Weights of a small transformer language model: 10074 steps.
MLP neurons of a small language model. Each row is named by its layer, matrix (up: input weights) and neuron, and shows model dimensions 0-95. Each number is 500 + 50 x the weight over its row's rms, rounded and kept within 0 to 999. Numbers have three digits each.
After each neuron's rows, "fires after" lists the tokens most often just before its 100 highest values on Wikipedia text that the model never trained on.

L6.up25:447550540618476534371598633460505563453516578452497496490415500399502462400459491483547484514454458484526496536577530452540471531329491562539499502516509503459534494452500462481412551469570560439518586534469449496500446385406551556545498457540479488547432454507526530497519401497404492479
fires after: " Ex", " ex", " pre", " C", " ch", " c"

L10.up130:491423459528472486486522526563529560520454520528409483399517581559516449448520542544425594480524450447454486541514552473467589602558534446562557564497467508433524584536451578467502493538444477570515422427578625462476545556517549607456512448447523505552518431458463488414520487466489485462
fires after: " H", " J", " S", " T", " R", " K"

L5.up672:537438403439515534517569528437497462459489498510563577475524485367549443459480534514409479618514513469504488440526529465385510557522447507536483552579497485516538565478525559454426537489417504447536539488431498485482568522487568498639505541510505530473525472484507426456565457629486543531
fires after: " f", " P", " p", " exp", " F", "w"

L11.up326:413547439495461523551465516465516462552530561449504440476378475490528467549500509434496465567413521451606489484499442506449491563486459403493438563447475464513436547489449465596426467562515459486537564509448478494443469543499506462547452430427412552509516565488559531480497515538528484527
fires after: "f", " Ser", "u", " f", " F", "er"

L6.up242:599369473406552517421636481559596547455488451458483483510521522493446504493550519439492617533540433427506508533552500512463565464492397589441584527484397440494465487412483455569567566452479456507505580496466506512527505510482481528503592542469450514480516434578469497486626505495488525457
fires after: " N", " v", " Ch", " M", " R"

L14.up150:523496484536468548541479471510478479554486501542493513570474404517514499496468614452511488517532451408565458537484452521489423496414523510457480490554564506500490491479528484570534638414521435579491507449504495542539632465504549500550546510550511533474470478535505441553491504521506482514
fires after: "m", " m", " M", "r", "hem"

L5.up601:507474493488369399576546432525532556483470518541418499527439581506490417500503470538488469465511440469463516423555488489534449471562520522603549485537450465503458490491626506557468518480560532525534540536400551514431464420565524450458504527513552554439528503568493477406549423566486523381
fires after: " Ch", " B", " O", " F", " J"

L14.up422:516462500572543537508564537531560506501506486530552536491567495478480488489370402473412466520387512536470600458502544533547462484451461425477505531466482565500447526380451484455466598561579539568592426469592443520498415492546588482477524497545519476428426512518467517493564548518583523480
fires after: " |", "1", "2", " ", "5", "4"

L10.up173:476516465464515421596544574403581577470431447525580503570551456519464560534458519507494492492458393507500494463505547513527525470516599535408461431505464440515532478438592484464488477559557484505520489437469610418435493494480560419544523497449531567494477558484534517384424474490463511483
fires after: " h", "h", " th", " H", " Th", " Gu"

L5.up709:534536554520450495562461446493503414535531518450494507473414440503506464469483589602504513531455501408441580438429451523484508496341517566498428572560521539577525530521454527435373472494573459480470545541462546431554552487558540507593510510500580422459517563530532486581556511493458557547
fires after: " t", " c", " T", " s", " co", " C"

L9.up591:503450518502482446508399462473542443423508577451476499446581478494476461411489477464514507511441445570570489443518569480496443471569552518537463494508566521541565454450566427477522566496553483508542468541504511529538429474503508488582569497537458468530550563472617481472419552519533429484
fires after: " in", " d", " p", " m", " ob", " to"

L6.up395:502505521500508545470353433584461528462552447510432444583598535486605535516495525425556489487525558455536551578447525548479551433505490471494483511536562533452521533412520496512443519393491511515703536535514522417498479489558435507504529517418526534501520485477522442448391415560558482535
fires after: "M", "B", "E", "I", "A"

L8.up334:546451427569516459528488489530467504440530486516473546491505502510496494528504469480600483644533528536497405541438546594483457566444416444532606504519583557559455425437409591524504501495416573546618518612521488532517581488489498534519525460490510493512452553585405504619456590578444578521
fires after: " G", " R", " S", " C", " St"

L16.up361:448391548525478491601468460450497553445589524430442591468476485548535508548452493560490562522549462534587458469543487491518558515513476540456426428595508509490506568463552422509465587503494552499478554516526570482560368474441598551572521478439500438495492492446458505464469499490456507488
fires after: " d", " m", " D", " c", " All", " th"

L6.up428:544459543479526485524441522518503510500538424490493431484376507463482440515536498551509564430482508466509489489476544355489515462526417473552513481558471527423521435461542385465546524506394465509545542488509558510471594517454488421611548469504578476490499469507611585422537472522487491482
fires after: " S", " F", " M", "F", " f"

L6.up390:560453501500493500532555485486471512551525401523527456478410534430545495512361543530531574519501534514566537443412516557466466544515474421510493545479443545500513558495447460487447443453498518555565430533525458472504540477542548352527579484594478496505492562498519567399480487524516563505
fires after: " g", " f", " F", " I", " U"

L10.up533:434548476526467553509607546509553522505621443474512421520416449471522456629499435501594445469561517533565548512544399399410464503484506474489510516479551613471511563546504480481549457453428476527502514523435467519593499570490385538466480503509453501526444539526499531470580557504633497501
fires after: " (", ".", " |", ".\n\n", " p", "-p"

L8.up50:584511481444580552627496523646470476454459523496548532443525531514547463493445428531519520466529421527432474429485565524509554573489468398445531469456425471505515390474527419490468532454503486557548543484560502529499457622537508473476506452458496484485543518496456513563491622434366426517
fires after: " bro", " F", " w", " f", " N"

L16.up606:557587501436499549416564485454552469468552537568512400447527472473521460540416508523510561570454500491409528593519460487441458529541466497517491467493503489512518522513529446496530577441555555438425541503493543600568577444464467528464454405479465469605439529565538469463533541441495374483
fires after: " ", " Japan", " ("

L14.up352:406504461486509533472545472568537549535498568554467497396523503529536481458483525475457513480623515528468567506490537503446434456522480537549501490449431463554491521504527457566543549536583515600503476463450506522510540458533482525515419476518440489497523436406451524489489393560522437404
fires after: " |", "1", " ex", "ember", " "

L8.up513:451492570377392515511532478514512515425606471458431531502508457466586434608469568435467478480508484374475466555494547432522425524505455482490474544546562443449542488563516468606466487527510492403561486532471425395522494537430516448433519400494427468582507489508419543543590571542440572578
fires after: " p", " P", " av", " N", " M", "it"

L8.up276:440492527470429526503503494502528472467536485483423460414492516508552589580496439475624526545539550534491529577488649498460510530506534498528462566586561405510540467545414584474448409454483540502564585539511478522531469526518515470402515502475502565477442497542422561546467520410551400583
fires after: " P", " p", " Te", "ap", "idd", "it"

L6.up111:538417484509531494425508449444460477462652465513431549462516548491530466553446533462456516543518498459459522501559426521385537413500475478500453494582506406439552466502535529553547498399510469538524537486451532483559542492510566449513545461484498448480400523527479529492527494489460556540
fires after: " ", " —;", ";", " v", " Or", " N"

L6.up263:500516485511573507468452439546484531553545442426464459442528438468450500494481511561437547535491434457539481448455492538544448481425432458530521458511465538405475459544490515447537486604539631478512491530545541492561446572430530517508467477557493474519464556566489500564508544571534518456
fires after: " g", " O", " G", " z", " m"

L6.up264:469506496524512402532470538457424476426534456518481469456419431392563502522459481460570552486500474503470526454412526513443458448495422428623423446437514518500548530494578573519470499530605567464469486490428492546533431517480445553526558551449432448514464605537441485591442573523532496495
fires after: " O", " g", " University", " D", " the", " G"

L16.up759:471549511531494442536528512512447526478558539496609421474536488354434457424468501420550559556545437512502516461471402627462469541471456511510474538510617404472538507551501448561545520511483541485495496477460541517457551480549529508461481510544503550525468401526509495447493506468473475570
fires after: " ", "–", ","

L6.up245:580492584485511513491433434536524466534469572509588518458447494503546428503595477569521484546388508521602476588459513445468491581546546509517488503528536426507502500467546455466378455558458490527463491556495574453501364586579494377537591516497565472496418525480464576391474472539370513490
fires after: " O", " l", " D", " T", " se", " co"

L10.up263:527509505384440506517517452534600528455541411522521546571525511521467559531542582513504534426443446463547520507499477507451520482564463561432514475437498501567543508544445524564524592577474430504615478620452464403421462514466508484400546463587528532431536513521470477485492401427521477483
fires after: " a", " A", "u", "qu", " Nor"

L5.up483:486408473471586538536467450469431505467461534502573443477547402508506420514608382481498424543480469496493441561512414565542471561499515450427418465515559392507486496458470456530539551534475531508428574449511547498506478590559518560465562538448515521524424463564446499541603538553498566503
fires after: " N", " n", " V", "n", " C"

L6.up82:543479393492428571514497500413458574450523452489490481456488493540517501519484485585559418496525559482557507518532513500476450519558471499447538500468468465439473496521481430482525591466444499541422470526548470452539544417448603488537511488514503397507502480435530581488463549529597561519
fires after: " j", " ", " J", "J", " re", " ("

L9.up220:468471560404456492501544413524568573371537547539475576540518524490481581542444443461527514493546508510445483387441433637506567515500493488565545511443497472415516418538577370515564527460563448589541468489478425443578503495528501497481460411522444486493466486393441510414560542423454529492
fires after: " ", "1", "2", "er", "te", "7"

L9.up418:508522446429527541575578519572563526490551516471532431539502390513523478572424592530543656487413433514450537521567455501459514505540471490523518572530554442417518484400485505437518554548457457501543406465562473539490495424524581440543484448460585489495408441483497576527487451480426517536
fires after: " f", " T", " F", " w", " ext", " t"

L5.up280:552502437441497558472488521571464517514515473407466449484520443601482453458540563445503518525544490441456578500466554523601466574530428607470544501497463496389451585623465558561541500492449527538520521494456474510554476515488550511427567439423477504486488562575441469568437466449550581532
fires after: " St", " R", " st", " r", "St", "R"

L10.up618:447541535496489587524481556495506496469527523513560513409564503467503488448527545525467458504517420453553507496478546509455524461478556632478482481556401394492456481527533443482528511486422469521484586498567588468471543446445460542479467507532506511517499508524480461445424416494501408578
fires after: " H", " h", "s", " t", " Win", "c"

L6.up723:540438577495468498497525482600481492433470505558538463471496397465520482532411443489502518518535454567453592611393521448516452584435485400524503446456540447478438414434560527397421509549448535430546475536483556488570463497461458541527477539514445558597495475484439548380465501312497583486
fires after: ".", " G", " g", " L", "L", " l"

L8.up67:474448571433435468575539483507478480481522565568605523543421580406497459484367529382562556542563456521517565420515563503525458485404381399442524451416520504510478528431449578382490539496460550461585482466435541540524535437502518509552491496434566397530469493517511519486434453499495513434
fires after: " C", " c", ")", " rec", "c", "ab"

L8.up749:477566450538498425499507431438535600458461501458464500522503509447612464558481628451448428600570417592421478565474445532448520506507502438535503636515413565521400443483495533545501475403573518435604552535530544524465517544491463523487497496379526441457573503408460531499498476552502493496
fires after: " se", " f", "eat", " or", " so", " def"

L9.up743:460500417459462438483463455466539496535467510549511505562601513509497407602438568508614559522457456508491568577519428470456481538586579480416508450489543585492550578488564606433518487532560460500596498566487533447444499529434499499484474485482499528412591520572544513531522490495554459535
fires after: " A", " f", " a", " Mar", " J", "A"

L14.up369:431462523402575552552493531527490460543505442524506438504466601496479419444542526491600542477477498432473458568526467508422451484509464584509571407638399512501472398461557493502508540554546538455526547471511516538479462460472552508585377599458529535560466503470394475463447562583499462526
fires after: " B", " b", "a", " H", "ad"

L9.up259:504450477435510479452517423628425469461488512457490506440553473462530594415467514431523471551509443554466479472534508531513514529487561399555561437470436477500519473502501514530528523420486553553534448491569542505495616491512509481448478470530429516487398435537365540519497400515529451520
fires after: " ne", " to", " e", " N", " p", "ier"

L10.up341:563534427502415461549541458432565464465408537549415466494483407483582581523526511503546487495472496450544461458543453546490559574433543506494553414531552526445496437580434501529566588459531499438524534534565566474494527484580471549537455488521614460547550530494479515502510453543510580459
fires after: " West", " m", "m", "r", "ew", " most"

L11.up394:501417489549497563590419493412460591386438460500540448447562512529514612522542486603553442492541493543508469427473565523500422464489599490414420541527478445499556443557514491491480463511441545471489619413459533473488549412525492519523471540507486385524552600539523489496442451486509545454
fires after: " ", " j", "ive", " an", " a", " e"

L11.up315:503457490463556549418554556548579430468440515599541467498438455449523554423480522481485508482520535551533445554516444554448476389500514466469473543480521458522564581476514437547472408441573491490480439521518535505562554445546501480558395555484433476512423410524561553556331531515521460479
fires after: "os", "as", "it", " with", "s", "ig"

L11.up131:525445470505509548497543471528448568521488539498624517578452533465400481466453570425454466528477370515580639528494585567466459535525595530543503446558472539512494555489490499551557495512471478517487525510437589521482479542433445488467497496449435512526405524407465402456442452542544452448
fires after: " L", " C", " University", " B", " R", " H"

L12.up36:536458413431425424522545526544597453535516587460558479442468533506495450498449534569542615514546489474482448386524520536604515519494568379460508502495614482465453490529409563517448542427460465498482581489501472564409542530453575460535517538499413563391573531522448452496564552475477559433
fires after: " B", " f", "B", " F", " se", " Sw"

L11.up620:411450521552523554513499509620417407511579589655491499514582459427511463527483525537482524530479569513500505510535583551492493500522454446515485497459514462491558482513453575444472468476418491453419419475497517498531547611476500529560460588470438566417545467474503602415546447523408494533
fires after: " p", " a", " L", " P", " under", " f"

L12.up725:492608539543588485410522496557436481528568470482542510475448487565437556584543487503483540458522525463491397492523460550506502528615599547546453464578494538457450489459471532556476578528456539651464431500523462581528526520438536412416528357482470485418430428471548578453517481523537446491
fires after: "er", "ic", " Ser", " Ter", " Her"

L8.up230:478494504576443624568514527519501527573465492448490501518492552524473432437509568464496406502435460442530517491493536436498444522518528568436611414505497494448559433510416521555619528512514558507501487413511520458575552557551448529462418511564551482434541495565497466440433517487491479537
fires after: " L", " W", " w", " l", " short", " Pr"

L5.up59:450575490527535474438562589486476441498501444494546404486485519381409466547501484526584507533514434529558500564548628456508536448527509569523474454555476524509512587429477632510463507442507470422511524474463456566522487410521543532484517497601437493505465485463351504514424508505465497473
fires after: " c", " ac", " con", " C", "oc"

L8.up626:475451465579521421491527420527492585517491537509470548462478591539443532492447494478560586576440482459447519499505577502463514613421492520537497501564489543469523401416531455451527486576509541524635424466511468476469557381516481533573554431457515493561469469549542516441436488444514553490
fires after: " L", " K", " h", "i", " l", " J"

L10.up473:516559492551517426518453571538466483569494435517492518521436428486397580451574477465520471569438399571488479531450422572417438414496514484551503477508500442470462498513456484497428501533490453441497474551455487449556625497479416493514522443523518477480483459517487597573497528478514534515
fires after: "g", "ig", " v", " V", " (", "as"

L11.up633:542601529461550539494553444565483523496466499489514411492446544565450438503436501471479506577558428490584560390569530503531456472479529467539509436497549494455479508422490580501409515556570553468585447561469535421542497392516468563471525592479607641485583467454559498549510478478548515417
fires after: " C", " c", " M", "ah", "ym", "aw"

L5.up508:638560487494542619528534486498417548495593488531471520506637500506481385580487468513506562612537491537630526472595599510516527520553528412542476487480582477476510549562455592458543479532428468450444452554487522540478428543525578418523452511528441462452480517443464505531438507462623536485
fires after: " P", " R", " C", " p", " H", " M"

L8.up29:520452497509475606498537520543449488543490470555501480458434509418399497517399477576456483539550524548573446443542528481500471502486485417475493582440473547506532492473512468498392606479460510336530540492573425489441478413449510397535524522608473520441509575483490528601347462468514464585
fires after: " comp", "p", " pre", " p", " Comp", " rec"

L9.up764:490468484516490573562411519539445431433443520501453391481514426504517464433425537592502536489474447493412460531520556505379522559433428531491485569521570486486561479585429486521593495460526523510493471514455408371511567525572407490586536529483440425510497500512466492446538502435541508479
fires after: " S", " s", " h", " t", "S", "-S"

L5.up156:454533495413463442592487464410545540540459497555506456493437542508441531496437517487487623513538437501588482529481481499512416533543522394516481481536498509449486494537498472479426453496597591515519540556434476519420538544457520420485520466445554478384501578479433534541472470511483512405
fires after: " F", "f", " B", " f", "F", " def"

L12.up491:459545512554552442474569437480468449480507502459449557510526521486529466461476447456499447523497521403404519610494533546435497547456554523529458480507530596497528404432451459546533526560480533607457459523569471464545507579574507446447552469428415407494513538475512506579511579480400492514
fires after: " n", "u", " to", " C", " N", " may"

L9.up224:574477422514416563525539415570478517506440487540526495521429557512502487525517571427573476517530515493565527426603435562501504512457611441543610460494490511517460438544461457512398516458486591504519505498524521410442556538566515409507479455488475498477543478505424462451457490561473573508
fires after: " ne", " r", " e", " se", " R"

L6.up373:593525471445456515518515490474503454552484446555479500560634542538588486508444598529527581517445443441508545541479538429520463540462561415436499565495503526511470451470543572553510476535439391539456514441504464535503452399553528436526518485471453436488537504496434479471459448544475536558
fires after: " f", " F", " P", " C", " H"

L10.up394:558479505423503501557551435463548469522464516521476527525373502447544443502508525547435521450411563478541433467419450476558481580495509417460460443536524531472465538558594586483378469435489448465539486521537527434495463503460435521531551463552446513499491550468499583673495567537541566381
fires after: "od", "b", " Mad", " ad", "ar", "et"

L5.up1:554477600556449476531485507540509579472567489583524521475440554571482530486522478498464506397432553508469489541521521466409540531523499507523540468462485452515509417424530374493532503557487533473555512482541460576434514500479498499579577553496504450534367469399516533502534441534491588500
fires after: " L", " N", " n", " l", " Je", " s"

L6.up127:552583500461545486464521455505457555491571494581533501537393424464467489616467505472486483440468507536416459448444491631545525482498525485598464470515495415521502428490565548413487432473491524382492417469392525472448500473483574542494479482500525511545469490474519461446456504509465461607
fires after: " G", " C", " c", " B"

L12.up591:502554582428512505476557428472539465507428455458437473523454478438469500501544554506487479456522466495394345517478371515456426531427482461501502501445558489437531545610569515478478626520538489510473478480506466493644566501452513562475432441472505502488519500548440505465470363490575514454
fires after: " ", " det", "d", " ret"

L3.up766:471466496401580519457458514509447568407415476511559486483438586500477506494518345530412584541513473540496466412554523493498512497491397587454419472579441388430540467508500467480510473438530476495497533536539505502475411499478564409452556495491644562572438493529484446497396479495472516580
fires after: "\n\n", " ar", ")\n\n", "C", " W", " w"

L6.up523:521508509469562499473504517498576504556476496517595499412431535461512535488408536516382547570452507471565522556537499534495431451526485546443438562421516413495431493522502489508399531543551560430542414580520502409470469514438528441433509540467530455403468409491450527518510470495444458533
fires after: " rec", " O", "nd", " pre", " Comm", " c"

L6.up319:489412566501461463500455492549547491425487513651535399478489451516580458487451550459563519518467448536499486469449501572575436558473482500542455515384479527475462463484531405513524418544404452535536461521546512495496480500547555482527525453499530514486409515525446554508513498465547616556
fires after: " G", " g", "O", " O", "Y", "-y"

L14.up555:523433555427515457503427425485427538453488569450436616502449516565492533428477493480463449414549515414520510498483515480616492578493492434621523495509450544547481443517573510519609597494559524583521425474544519558544498562478549473503525466455443479516519579429451477501440481491594418506
fires after: " ", " |", "1", "0", "2"

L5.up419:463500452565511504514568535495503562466562506541571524483512576472457491537490477453482514559494479510495483508537520426474454531477426394511480525540443564434396467542524400561537477377482428512505499463498443597565497495500486522500513483478507513469479476436456543495486485515315427462
fires after: " f", " F", " res", " in", "F", "f"

L8.up126:540554438509478539479549422505469565515509428503435458492488514541525457498462475514483502633514434484564555519614561515562475579466508475462502490564377504525527517492472474505542486489474487493572554464539507523420491461485533531364540504489486496447425538455527434488512478537539530484
fires after: " H", " R", " St", " O", " the"

L9.up184:485504515443418535474565458469510494365520465512555498528489482523481584494464541523519520479538408575369518620560558401548473520525480503553565560460478429439536489463472500390491456439419494546566452517500455444513557581564476502494521529579519459494397484524459537478488536420432437530
fires after: " s", "S", " S", "g", " ran", " of"

L6.up724:552535433550397490514507546419533480551518342492513611507515508528438435539597565524512463474531513521555566388506427496556512514548491592406610442486478505480532423466455458559456518427577563483426481443481485439442515503479408495456464539483586508575453633507523482443489428553439426441
fires after: " b", " re", " bro", " de", " un", " par"

L5.up147:468435451520541544462508555476533450446401525649553548465461534513520440512477487621614472571505355486548456523433473521545499554503529502512431529503491496458548401326486453485509501386489400447563469528472449517531469486529511401538486521473533523454494439532509472403456528583482512485
fires after: " f", " F", " B", "F", " G", " g"

L6.up413:466420359609476604560589541428499581506552440539443419509489515523476455516519421530477452481394463549468532462559565492456543522436505438468484465441460390514512389522548535591557439518519431557456419479571561467513476512439448555486476512565527462431451530558573470551414478457431544500
fires after: " L", " M", "el", " El", " W"

L12.up171:550529472582501497470442497415540526442419511517494461508568522458551537573509456461472508440539520590469433416556558550459442566515453514459499463465493445583490468411447423548541517620491546486633481557594373451532434507521457561553470538407473435508505497531434424496570518585426548428
fires after: "0", "5", "4", "3", "7"

L6.up150:525566414467510391598536458514524536403574448475471455460518504489578515478511438414594555626482427501516452453544574567497508504384551448478570511531515526505571471557532531482525613529580503493559452564578563521455485514574488436552519489467553607437490475436463513486498518439533526507
fires after: " J", "J", "h", " G", "ud", " R"

L10.up434:457487429410387479501435432428460498499462542480441543488521538537477511440423485389591526482495561511446476469549529488488556494534453497519610530550499455466525495474480513522560531497518639511557470500487536571564487574551476468495510640580508551528530511452546585507455449480480488414
fires after: "M", " m", "m", " M", " qu", "-m"

L8.up394:511547515518528420485620513443500563477510512554523574421525502530523510416489518523440548508537495386387542475547557452494499548549411504560458415429552530483449487439424424555479517545513559475539567615582476605484489546436589493460520569517429450546447472437496514475571530490377546554
fires after: " N", " al", " n", " el", " ex"

L16.up47:505498402412440470553491484480503447583495514625569430552478465423423541475449510448533554532523494517484466486543474499538477480539497579567522549528452451480501493539462562498421605455497517403481548491554558543523489436503574588471538432489487500454488520469501467462611489543474470498
fires after: " (", ",", "\n", " and"

L11.up738:440517607571482568433577535489479520481522511519396496481502497493591518479405495454488556507432556486570382502518502513476586402585491504580491550554522454495446483497530506561500455552516567457392416497487603450470546492607544458436560544542573542606512500594464534443512536588451524529
fires after: " p", " c", "l", " C", " trans", " en"

L9.up765:532496443547449524458566455523470587513468573463539551508484445414595506636448430492557498600466529453494591562548502479497473438502514472511564478631446415450477429546548442439426497457564501543499565533604554478517509465579488527475534507588475475402528605472484502496541412619546528482
fires after: " m", " M", "m", " The", "M", "eth"

L12.up446:530461509479466455481536497522458514431491598543474556466382583455605521491488392524560415402430565501487503444525486558576466533496622457460547550510474480523571497481446515513516572476454522503553484463545519494520442432531490453524533527578471480518467613557419523554449424605510472466
fires after: " p", " o", " b", " e", "s", "B"

L6.up716:616514524557553514486463521524514415466562437452545399459471486518473548520496491539589509425514405491512471377489489523558589526504490547516508497490451397446424463436469518464390582502511495556481505530510398482542584485541445601384488507565536503561493513504398547509483520492455499552
fires after: " |", " s", " ent", " t", "iter", " went"

L6.up602:462422505540509582500517574599453535455558578593556555490545494504443545554528356563529432454544414475492545541519583516431432525494454454491361587467451467467373508468498380506525510537438554436486480443502490537424557442512509507463547505500489484471480555510493530469406569463620460469
fires after: " ", "0", "%", "3", "2", "8"

L9.up665:476460435531519503441438529493459410493527527519439505614461520565604502496488557502530490496535425514532520526418470609477548515434524423566546494527569562492485463435521468449513542476522468483470488433481460549459471560488503476476481496422588464460503524368542509592549444492447479518
fires after: " se", " or", " the", " The", "The"

L6.up354:487522506467446520428575491484487480426507463513462563452476423568458592561470505571509509511517471456530521570560468573523501507458444582500544475493450415520521456544456504472435549464546492392560490470484542464508440530441408529489457464433525479552579542530478469448527577493454474487
fires after: " m", " D", " K", "m", " Ad", " J"

L6.up617:474509508517524530463513425465439468432514512485505480443535535367474534509619448499533508562460443536587555478418435502482530541472523625565577424485470476559547508439559516479514490491505525480595476506481539496522510527566463637489560592544452555580512594477450495469403495532585522421
fires after: " p", " G", " g", " d", " j", " D"

L6.up288:461581501462451444507523453502516566494491494528519366473494446534440409558533543535498588537414467483464474601403562457488521485584460464501480476525518462439532532577498479565423449494385463545516606525405430476558609491575517506432553520399514409435429562478531502490548503487480441488
fires after: " F", " f", "F", "f", " def", "ran"

L8.up603:485477463419418473527480486479623535511391484574547530523515547490536573555503457484508558397500493467504476489408340584486489431432488507430446529406426512487584493542522557482477547476452508515469523505434532467499506601457532467557552442490476561460519553450493475470505490518553463522
fires after: " A", "A", " B", " a", " Am"

L5.up304:550506474412481501527590519457482574459433547475480542577531488469409464502508463511538499453446545533552516480485494517497453388468539485517571514637491504520539515434517519494464488573514511571510438490543603492467509481531538518540432479405457580485496513505534520502535438519464515483
fires after: "p", "b", "h", "ers", "ipp"

L8.up453:499445573519472534481512582540526447435480553485494444523516537439496473613498485614428396574488444397576525499501465563505526451551443471509515576572549528472505438395527461540544614529482660477424494408504552561533564635536439499453472485458487488402493540457479467460521456577494481456
fires after: " N", " S", " V", " M", " U", " H"

L12.up510:429585474517476605533545569489535524486519591472554629499511475536510507545413493508537562573495528417487581437493529501537530475498421491566619506526500470485483442494492466552427569457453481591430497514479502553550466528402483557513581613592423570469548514433526406524459409496636522441
fires after: " m", " M", "-", " New", "m"

L8.up540:476525541518506494524520553467560514525455564521606370494435485442512503527481474541524457518500473490493538498483603483518549523530503543500535609559506436461462560476427573382533450582545515381519464454378457496496534505481516562532521498484532483493423418565493463553530509424445536554
fires after: " is", " was", " C", " c", " dec", "c"

L4.up604:409470455462544477541431461550524492461543555539525509472494548531415509472562452535543501544531422483542479552566594527528517593547573502492516483450463563461526549410540546497504467496483478427580495404589492539384502444563477398392536540451530554486445485508481449394510589462509457571
fires after: " |\n", "\n", "|---|---|---|---", "8", "2", ";\n"

L10.up609:505514489394465455526424486524543481563481498536517622508521483439538519562413544515559570446609460468533545526458549506484495476463467516454537427448560523453572500436521512475466487515476468449546522555571542494501509554540474466557434500555415430479515447472519561485350497522401453540
fires after: " I", " P", "B", " F", " B", " f"

L6.up743:564508549483496483453488497468499588501440572568459397467454492540480445353504551507625482515536449526472504547399394515365508513468467515540507367405513530534527510444484507500451525562497458570532532506539441436499429545493496451545551535537525433487513500431456522488444436588521488479
fires after: " g", "g", " larg", " G", " f", "i"

L14.up214:477547476537434437421549502469452510514481489497483495498511515501444463508498538391571505562474502489493513528419414507425469488482416549528541548478583515494501490441561529548486509452413549541522488504501537595514507452475595535489500452499561484500413505534526406425468480466552457514
fires after: " ", " in", ",", "born", "2", " from"

L6.up557:479466536482424507459441459548466591486466496414489477454495473552498478485529528455482437449458536432541535533449601526553534430476559421518373560468631605500527521468518478548462541507550427483558495556477495435471511450480514468531531453388596514574600547546521483488525496496497428540
fires after: "O", "E", "A", "C"